{
  "n_layer": 9,
  "d_model": 640,
  "n_head": 10,
  "n_kv_head": 10,
  "head_dim": 64,
  "d_mlp": 1728,
  "vocab_size": 8192,
  "activation": "geglu",
  "norm": "rmsnorm",
  "norm_place": "pre",
  "norm_eps": 1e-05,
  "positions": "rope",
  "rope_base": 37400.0,
  "rope_fraction": 1.0,
  "qk_norm": false,
  "attn_scale": 0.125,
  "bias": "qkv",
  "tie_embeddings": true,
  "parallel_block": false,
  "init": "normal",
  "init_std_qkv": 0.0143,
  "init_std_o": 0.0,
  "init_std_up": 0.0143,
  "init_std_down": 0.0,
  "optimizer": "muon_variant",
  "lr": 0.0123,
  "beta1": 0.93,
  "weight_decay": 0.0,
  "lr_head": 0.00409,
  "grad_clip": 2.0,
  "warmup_steps": 200,
  "schedule": "wsd",
  "decay_fraction": 0.606,
  "decay_shape": "linear",
  "final_lr_fraction": 0.05,
  "batch_tokens": 131072,
  "seq_len": 1024,
  "doc_mask": true,
  "train_tokens": 902600000,
  "steps": 6887,
  "dataset": "wikipedia_en"
}
MLP neurons of a small language model. Each row is named by its layer, matrix (down: output weights) and neuron, and shows model dimensions 32-159. Each number is 500 + 40 x the weight over its row's rms, rounded and kept within 0 to 999. Numbers have three digits each. A neuron's up and down rows have the sign that makes its largest values positive.
A block is one neuron, or neurons of one layer that tend to fire together. After each block is what it responds to, as a language model described it from the Wikipedia text at the highest values.

L3.down209:495517503445501404512476520478556520513490431452584491509487507537517438502476529504413527463395472446467507541489455476489491579483568518491461518468557500576544504511521477497478490571434499491470512492525530545525525523484462552548465474500471512512455482506531543512413559469476499449506471508513499474496441477462518449392477581583445532513447511471430522431499461505511504544502
L3.down289:500570453417484535444539530521491481454513460411493434444521542517529571424534489549488537573517458451476444545522486493500486504458487568439452400540507553541502495505575515470472421475522514505471545511490487459447488520487403482568499424464518492524438411494522558468536479519524482494491417402500491555453461477442588453433475551555472487590612506594497599506547554512600495496480
L3.down395:523505526473498543475468476507571521544508591515448516475489526520486506385497453497522512531413453498526514531472494472563477537532540526462507531474550543512464432499501524480478467472494472525565513644490550493507457492440583544555542492493468491552549437535519516531514501535456527495552438508565487530489520508467485477525499463530542492536430519472476551516502523499493469583559
L3.down744:497498506455546543471559487531573502532493535449615573537500521437522567471543535517527464440474500549460502470475470455498454461496518495525470538498501482489550477434498476437438526494475539447482500539482458385499459521520464483457526482513543454492540547474487407488560496452536469494495474474495511566492484484513551515500486556475528534414539547562522468435576422470580505535496
L3.down954:552511504547450474462477498486504506500509541467540473529541534561489437570440472468497459480452484568548422526475502507499510430498489492464457545498490547458486520490551478431462464554470528521479479597503406567462427479482503545417543449503466572496513543502511548495502504533491501497508558468442530458570474439509543463532540431487493456538523479508544442448483491436516468514453
L3.down1305:494561450529542483517508459531500511510581467438542453551456408534525503525516541488501470502457419461497500453474527589501475517435550481495462555522506489534508514496554446529408500475450497555465460538576528505568497492518495523527497437489542483496581482460561490531453513513456479585496586550445461455530472503489548460516468496467407461565477475591494504573502524490473536544508
L3.down1520:463501492467480524585520480490457617495494535569494553481481477522522543480507517478511518521620627445562560505475493481535478473488509482473472465517443537593509530490512420495466501534457478563536497499536510482422503494435456472535510565490453523537522482453483487471536501602531519471493540502513414474540525479528502461508418530541501424447476524500470415511441557475550489466493
L3.down1664:467489469562508489538511515432494523614516514466402502511547508543550487453463484459569483470460480530526496518462462445476495502497500519520499517519547531475537528537507557444428485495452522433631500526470492407545554478441508470489446488469476414532530571465425478505544542483480553518511498542484406452456544363608501415565514487564492461509451498511503538498492528504550478558527
Responds to: Mid-word fragments like "er"

L4.down185:453523520533499474463557491485515493553442491486504438492537564497450443478517536448488575456457530518501410516539537488493546464525575500494478460470438556468505511537495507543504509529545469558423535571518437526504516519583597511488509516574491553522468558455560480469423500484489493494439493496496479516563481443539536458497522431555538457491540402493497533541446481597511533507444
L4.down521:430527426509533526480554488460444498504461517448519562475458496407518550484485527465555540525537541450468517498516552496477559465497535517404553534514472496503510528520524480559417427581581522466552497453486478510545516504463431429489496532582478543495474538496500529528461590481446556495478422484512531510461399513474457478510527515488472570495591553456529472471520515445505511472496
L4.down588:477508457534470491523504530513478462549488469547457481439483523497479475384455494435533566490437493433499481497499483488518488478475461578470564548486540563473506499490494583489489602489471511513514432525492462463509494490510541438474487350473420507453463544470519513512533567500527546473501458518439544459529464534587500529504405477497509478496495521523525538536506440455511569459510
L4.down785:526479474471475491543520456492449526509497517562433463490526518508486462489517496511512460508491496516463454537436541503482476457485514487460529460473494503569440487476503526459487427506489482533484516453527528484496490511500524573431456514501462477495441510524551483491502461526508507470493501571553458421481527492554552508514453442467535496427488523493421513511491461458476604490518
L4.down874:488463525551448463494497483485485471446366521493528458506528471537504555578495509521492540515483504516474470511505505565535493503501546476438421493492532452488483423517508553540486541553486517612406428453445518521504551456546492548520481536427478511480527508479595499507494480597464566486476508534475464545520447571468492478601539460522475504498491512514545474509583512476479502548495
L4.down995:540534477465486542530472552495541454493504472523488510425484577555450434440441532467432468408528498488484519553467546549477502548535473443436464503563507496490453535424465514533480505500472467515517537542569520463482477482513452439504492405481479496528483547426433561471485433552549497420489458553521534567556456517477587557432451494530541418575459457550531511485422495489541455499490
L4.down1516:509548523388506530436558546580452535472505530475530561561453521479456472454473546563507447491527565492449485484496482467523488457491534566524423426501477374447533447540518522440500472484515518383490460456400482516502605507524553457459459549463535456549521519430509539524513535471547480523581546556521468463454519471546484513463484447500569557492476460497478465598477497475473540503541
L4.down1575:460515490497493569512475486449526508428511474543592534505535479532440503463507457512534501492533565439494565604545548458482506508515514476463462420445484504498508540544527525504529460481534551567438557574449535495474494496442434455507469575509394487605403427516478515543524494482469545488545442417487495395509527440471458500418519557474487472485514496463498538508441480483541561458548
Responds to: Mid-word fragments, esp. "mer"/"er"

L5.down130:469524476508534430484471506470492484469477515535523564449469487481469496506467570469513512382438509455451473459547542449448480495558479505437500490495548468571445551478525432468528465531515482486562414484503503502473520398466413505529439542540457506570521549516482410544581504514539546486483428440476460510478543475429478432479540530489435460575488526562538485508526517474508464540547
Responds to: Mid-word subword fragments

L5.down133:476522423503550455492545490505510487587463525499457516508557573434422443446563504422457468452486489482469473472435498511425505505524505488497518554570492550440503475494592490492506446494398507467514523488418453481474510512471581507574517561469488483542459541484545561433510529517470438516544586526549458566516528557484577370475524516550517538478446482517472437524478466509513576499547
Responds to: Lead-sentence copula

L4.down369:497593457469506497526468448539529500441485496504440415557498459488512520484496579570479548448513437526529473504495559458434527500510511478488416473535534539508473490477524507498538505450466448556476518450446560500508460442469471483533540458507535498532487480442440509500518494489501543497544493531475477450535503503495514532460532533490536484468502505484500554513506481471591449499514
L4.down375:463535513464491468458491559573442477558424535449521563449448447440520567490585446498559543459580492486518462521497476552544420506529543536422575457576426518555504521497485492472516485487515463386479473512531467493527410504521454495420540497440512470551531488448465563535505517473524514505534400548618470546479550498479544525472499521417585505560489508477510515545473423446494531473540
L4.down413:448493487458472479501470503483495486497465502522479614507527533480557518542497485557520522549557568556495521512511559478492511466576516459494474377483577512479440511564519520483508459552535487502510460520492505562477554570517537532478476515492492501573508563442557573416441503497461495530489458507506503485508535555482536463497471481477507526446444482466537530471516410501522456430565
L4.down487:540454482527486454561436510530442454527567498584586542455467550527470510505481471528467489542458566497503498442408443458480520459518500434518480611491453518510473480483500466498478450465484484479500490544513424495466550471473471601569456506479510531475456514494449481494493476542511468440489503379433569448553457530556407455521523477443484489508564548545523565497530482475521498564495
L4.down792:491516524470511615492477530468499507514498455510578558503470544453471424513564404524418484540490552491479444526435509534480458521507516490479469559496466482484502535481535441460498517491517546520520542510502468474485531556515483551503476589477567502548466465549512479470480509491442455510479475547517485489483530502520509508529483520479503455524466477513461506516453504454456501450595
L4.down870:524549511484452509481495477507555519424395509479540573526505446495489554436539551488507486456566500507533461554535504514556560486527495504479510541514534539484543470538499487457558548443377556513480493509504534487518507443406551516529433514538462496503483474455508455512476488517615448557485491512538464463552479502471516561535475493530496455476562542469446523515514460438491428475535
L4.down1380:485531581511565487485497464538484467542483503527526461458462437585535523455480506488496492532510454456525511468518565490479561448480387506576507494528517471504533498465561555547457519520526485469425506537517502498495527456506436518523517464466497551454477473449557525544505518489540467480490517483571402472524397476532488433483568500460502512525513460451442449534516376497479463530504
L4.down1715:476580509533544449514536480548419429596458532474474513485522466519565513598493446511495430553546535422539493472547499502553449496419482548441559457536459566471518515550438493527526484526508526479473457442476450491481447562499553533466475519513459550569521497470457503550425526470422470574498478532555477503547520549508541497486516468509508529508549466506465498415489443411463442435589
Responds to: Defining description start

L3.down49:389474404476509532503444478484502532473470441469469445473488480527494406497477448500504516480519500538529481469381505500498524519477495529470517517465525548525551486469471473512421475521482502454454515477452539515485512552481500443595489507536495515460467455494393499501517471531533446487565508534552496446453542504497490441412438505500448540502518538501450493558456574538510533545526
L3.down516:524527524550527521509486453507454544573462523486471529488478470474467466533506505456464442481508513519473498583521548505509487472484557489408521412590523580456459508490558503528601459532481538467590465420477470430473444529521533503527487527491520444494536512503588562441530496526514417447467526518496398530551483565500496509432528525432506490545421590471500490519499498534451568454544
L3.down525:498532513460560534567535492493459556561425551511485484465552411524563505493511511467513537455447504464543463520472491508549570509515457530472511515517556517481475510473450475518513520523498471536493547468503500505452441551591474516569520542468518518441455581491490580519509500512451468492505544449586451539470545554511427512534472476455524484561493516493459509496518532474488519425505
L3.down596:510528449429510454505466489495447515522446609463478454450401486463476510518483528465491468433533441580518483473505489598457525499500467455412589534509466451473456530506445529554528467526450469538523524494487497495500420505541511489467581521516526423488481466511495531486469504537544468514559486490535478542554541509494585506480510500465528522509450507444487515489501477456522535516537
L3.down1106:497596509545484479507482460469491511582417465449524497441477531419484569482479484435440490432497461513503467582464491496486531381566501505488443479512541532473522501444568450544466483494570506479514474529527458477518476528562498502527552409481482466437513476435463469456515530502513443428487443464445574493502477501535529568525472496492519514467513470462555462499495462513457461497539
L3.down1264:533464447514514492474530470520535530571513513556537520493502477440568515504472463564452546514561484509440476549514506463497531475548451549479528540520534477497515522447497600430509555543517476470535435453553514455501489491498500484487508500494558552555582408516523466505524454511469521487510505528555415524451406544469464536442502434467523447479447485464524547566456501531444483479523
L3.down1459:477521489547521402470493418549469477505547520448490537496499494503516519535579529481452532433529447526496484557494516459562527575534504504431535509528512472430481538438561492503541440513497526468524493491469551495476515454451461545521493426508506503500547493507573482468516494551464514515481445512526481526556494506436490557469465585441475468561468548568431518405538461436460500470488
L3.down1486:455529463464572534496470504475468543511452491450509457598536501536479488492512462533502475526545525457509534498495498494495473460428498482514460517529522504520491516508530511505599499465452453504572500443512517481456492429547482498543474449552519482515558485502439498436549477523494514457504566499441439519506499474579488445491524485495504507491492510462504527463463549419494410466452
Responds to: Main verb after subject

L3.down463:550528475538497476541473520495578548445588491527517501518507477559498515424446529497557525526484458470520515466567522509550550525547429523540498498534468538484549512510532497478462489514483503510450578449524525430463479519473467468504537514517552471533537449431579531491513457529524470505484514503508511455555534452561523524471532486524444506422420442527482471500547499471436540461520
L3.down480:489508543525515518455606442513498481572489532488486511467473508489518459539551470539554470512469557560458474450517447482464526480488447479541501486509464495473445540467530502503498447516481513534498546528521472554397512502499476481475466542475495438464497556474455550491509519586458463506459511534513480547441518521515516548532585547525499464502523483473507436453490482461495509538504
L3.down568:470552497494544427509492509530472459536535544434487518441499564539525492469425471503539505497507399450559445528527484543536503500434449468478482550481472522456559464476436449490519485588399450516591490478564526456464481511543482520506478501454449483557506484477561498515554439492548457527499569501457540489504443530561491552452588557473533490440452469512390445523476464499522503464540
L3.down637:469564500491571528517552500499484503494493452505477545463496406537459520546538535532544445563550463475522398558511467500478474500564510522528442515480491483517558452406503484459524491522470469458485553503475455474503486494428522521424450526533542501510524534465607530474505575514451519510552513411529451495464506543549451454527540504469552480456575518529503478458506473446449468477516
L3.down763:545531533508477467515499496497508538600571557515534503517495470486520476489415449507514509413484522513522529450493555525468509578469535419539475486513446500469513480493492474500499493471427499528475480460541541479438519522511524511474564487523488506498504483459560470480494462530568537417554470503540556472544551573489497518490457559508449455482425485567480500484544459442476468525486
L3.down905:464496500530454505570491435521450537520477530493507507499512491545552582425483387518590458499444581432540485471493510515530478502487460460468474471578481529527542515518513469496498446438489497473493453474545503499463562559572503453454501487518541418531444448440499467505483499541521433470467537578455444482459336558483456450522517593484486564496511521506562480482471514489522437480468
L3.down1027:448574491446487483495513520512505439489561466493556515483468586501524480473527505475546476528487550451515531497536534482517531460482469479521498460470501512452532448462506486516490471451404571453478479514524516484488501483541489461514518530519499534532490497468495513494527434517466566485459542559497511439456544542515516477486384507475479543479486444547528467447561529483460436530467
L3.down1399:513552629524492471439559579526552535509463531461514465557521471576518482481477493549592554519520521444444562534469490415473500458417573521522467446550543449570503526483446516549471505515521525518562461523456504519487433515477422497573503535550510480541463507511525462443512450459468523519468513541510473497454449499449460546429506486441497487449514499538459474525562459488549510459434
Responds to: Period in "No."

L5.down186:522488465523459503555514488472590548428539500503520512503519572441464532476466443483506530461559465517499480545550483499515487523442511581484491454555519509524523536581533456468487520489474553514496496515573455506497512512487549516445536436553527532576517458524579456450528526598494502543469481525518446488523527537481540508486561451484583558469464517582470480505561476509540474503567
Responds to: Blank line paragraph break

L4.down520:596499509572539483498505500528545544526512502534510557475459490526489510471527501467498499488524465496491531450434515475451566455510467530475562505487398486499530457552509469480553415522524480515522493490505459530544551542547499502565594470578554494504502519512481528468522442491504512480493511543593433445507470481437485474474514496549487518476458576490458545424521456509513558494459
L4.down629:472457553458419542540427534470521558497440485513493499517604535515511409500549506566538523503455506430424519482509509447448578502438554531496492526489482540397472528456550486503519474508465486565520545457505506462502504496523528439546405531473526547506485528515504518519525466502469509540478480550558541561463510525499530488424553496468479452509490515533542537447502477458532553492546
L4.down885:483456453507463472500489508544433452516552458497563453463440496467456559484469406463544466518427446502491511487520499478536515515530496527419517466451527547422494513497392490468557493486534481464534537515456459468533477515455545467500518460472467497534503509507511507417522487497501435485541492531519527514434548460480514530511518519489503536541570489492466439533521481454456570577504
L4.down1013:527480539527541484503521527494466484508524516577509453468443454508451465507497504528468529522466505497504491530553476473468513515623508492434514495457530491458532530447513530538494452461495527450526487566505492499521470504480479505491459535422485496500478438502542522518504536458404529493557475496545552532531509501519497515499482499476479542510555505493497550474459502493494483539526
L4.down1071:452544556533481498491536504475556601543504476482439497445450478435497512444563474453456451495529484507514461523449481507552475468551526539502501529482549516546515556477514510459497526467530567429529538498526543442488550495505452454559545492518486498536453540422519446504525505513510471493492502466514521571495459476416514497490495501511553533548445507543489476426493504464530530510524
L4.down1237:570480489542543488511491492513490498503523501560480488547558512530441513505471523476525500511537449442499509508512411549570478521510514519428458503517520504479506436592505474501469503496461542474462522489509462536532432489518518517522527511505472446455468466471455522478530518534528474566491503524497483514484507518526486484603528411521562479519463490480471565523524506493475583484515
L4.down1425:527498455499484455483565504495486502507480550546523495556510470474534448568492504545456568625437445477536469472528482527527512474464485526502476410494499419462461424465571513547501562482477485503523537469554513460434476468489569401536456533460523488490473541525544508529583476578542466565546572527537464519420496493544475494470524460517524501523476525490527527459403490493520533526471
L4.down1461:441529518486445498555501484422493470453457521479462520490468460543501553566494546518483521493508521523456561520467518515493444446610502465529478497535528489547478488551481494498510495505552485504487532469528513444424503548491553507512512503489503502477513501501526492530533494512558498478485531486470469451457513503515478489511483516492513459528511474556590489483481503552494505477478
Responds to: Paragraph-ending line breaks

L5.down723:558432494490478545484508503500496530468508466469493456466415466547487461467474512471461519539527537510589418519526514494446532519550552504496477571491486557522537472550527492479539503545487450546511457549458477617508490487454522522483406495452495546507507574465525495503529624483486420508432503443537479566593590479460488505458506485482485438512476491561490533577441507521444478497611
Responds to: Before a named title

L3.down41:519504469498502454555504468486422481477528481465502518531487531503508495539529530478515533495459402536495481479494466482450489511389486439505548474478414520510466462492561457498490538467455575508477536514508501408488567427430505444453454460490525484469557477511465515489512521511521519564516472492440494537455485486563483497560596523534506469462558559429599449523473501456532472461494
L3.down456:518483509507460551497488451526498560482422476562448482529573498470466450507513445468451543479465509461526531547515412436500515474563505491526484451478441468545522482500489494465487529489452518510566526530478509446491543490468398506409561489462432565542545472472552496467534487525462460599511502508460501494407549564506483427483523494524508469550505505539513440560535524484495460460464
L3.down589:492451488466508503495508489559559500504438515446501570476553463458460491499494518514490553520517495486480502523446460468438439504523580467481553441491506495482468566488487526509478546469492443475570563557443464508435580452418549510452570500490415532552562476526551556517461563509468431502456454530509432537580508499454498519513562531519429505501556486561539598532496446480465496506519
L3.down609:536553456457468413508564495499505519443505463513472492475542519465533496562477498518555560508498520521518494473468491489450467582567461469535496459464429460454467491514546493531493552538563563465495506503461448543468551521490451481451542540478483557561543488528502484533590563510499457549492453470529597455460532558500503501521493537465507457574550509488533482522487491550519497507460
L3.down1149:482489445500469508545480484568501421559484510449494493584507437488515556515553494484487640546531493435464531520535539490543539458500475493595556462468464537512509534474476497530536478473503470454510474478452502503443548466459503440557569503509582445528536568595516511475519523550521560479447493452518436471476554449425503497535535568496543477406455487408530463475474482475407505598463
L3.down1326:521482487514502469486527574518484528556510498527508446520493479418470496543523505500446533489546496536488514520586518491534552658541481531436510426520531552527495526507500538496427468495487518447516476495496482522500516519548565442472462512527532472536521443490468524546488579519427501515475452531493497519540499501525569480478516464571527465542504525513416538477478492507517494450412
L3.down1401:495512465560485449558628468510514523491529534460464435461505498529472437494533528501523570447549509515472480470492573535475541468500447426471480537514463508432506496544470538438463502455531624476494490426456506462487478515456450526515438479501468487548529566496464477495468438545516554523467510509510445436510486549465533498456559509461492437587485517493442483492532516547451492530511
L3.down1709:508445473471526419497485433461535536470521533532446476477463474467488556521588539543535509440463501486553483540480570500506516473553550463440472543554497495455600417473453477476475540456469573463489474477504487462487491542502493590515466536467420576473459516516512498444521487521541453498500542480498488489545464538499536558442498487530559541625461475483433518512545488504448460506485
Responds to: List-introducing punctuation

L5.down1578:444456509552483506446517559451471487481516436511465496480493433527508548496539566492498510497527467447533492510481500418533569438508489529487503502480509466471387483470492533463500487493546392440513485474480521508461604471443438456469499441500460481480454525481529455570524494522511537536557532502425451536463562518563472483552574503447480531457487504464529557489561484448455525460452
Responds to: Abbreviation periods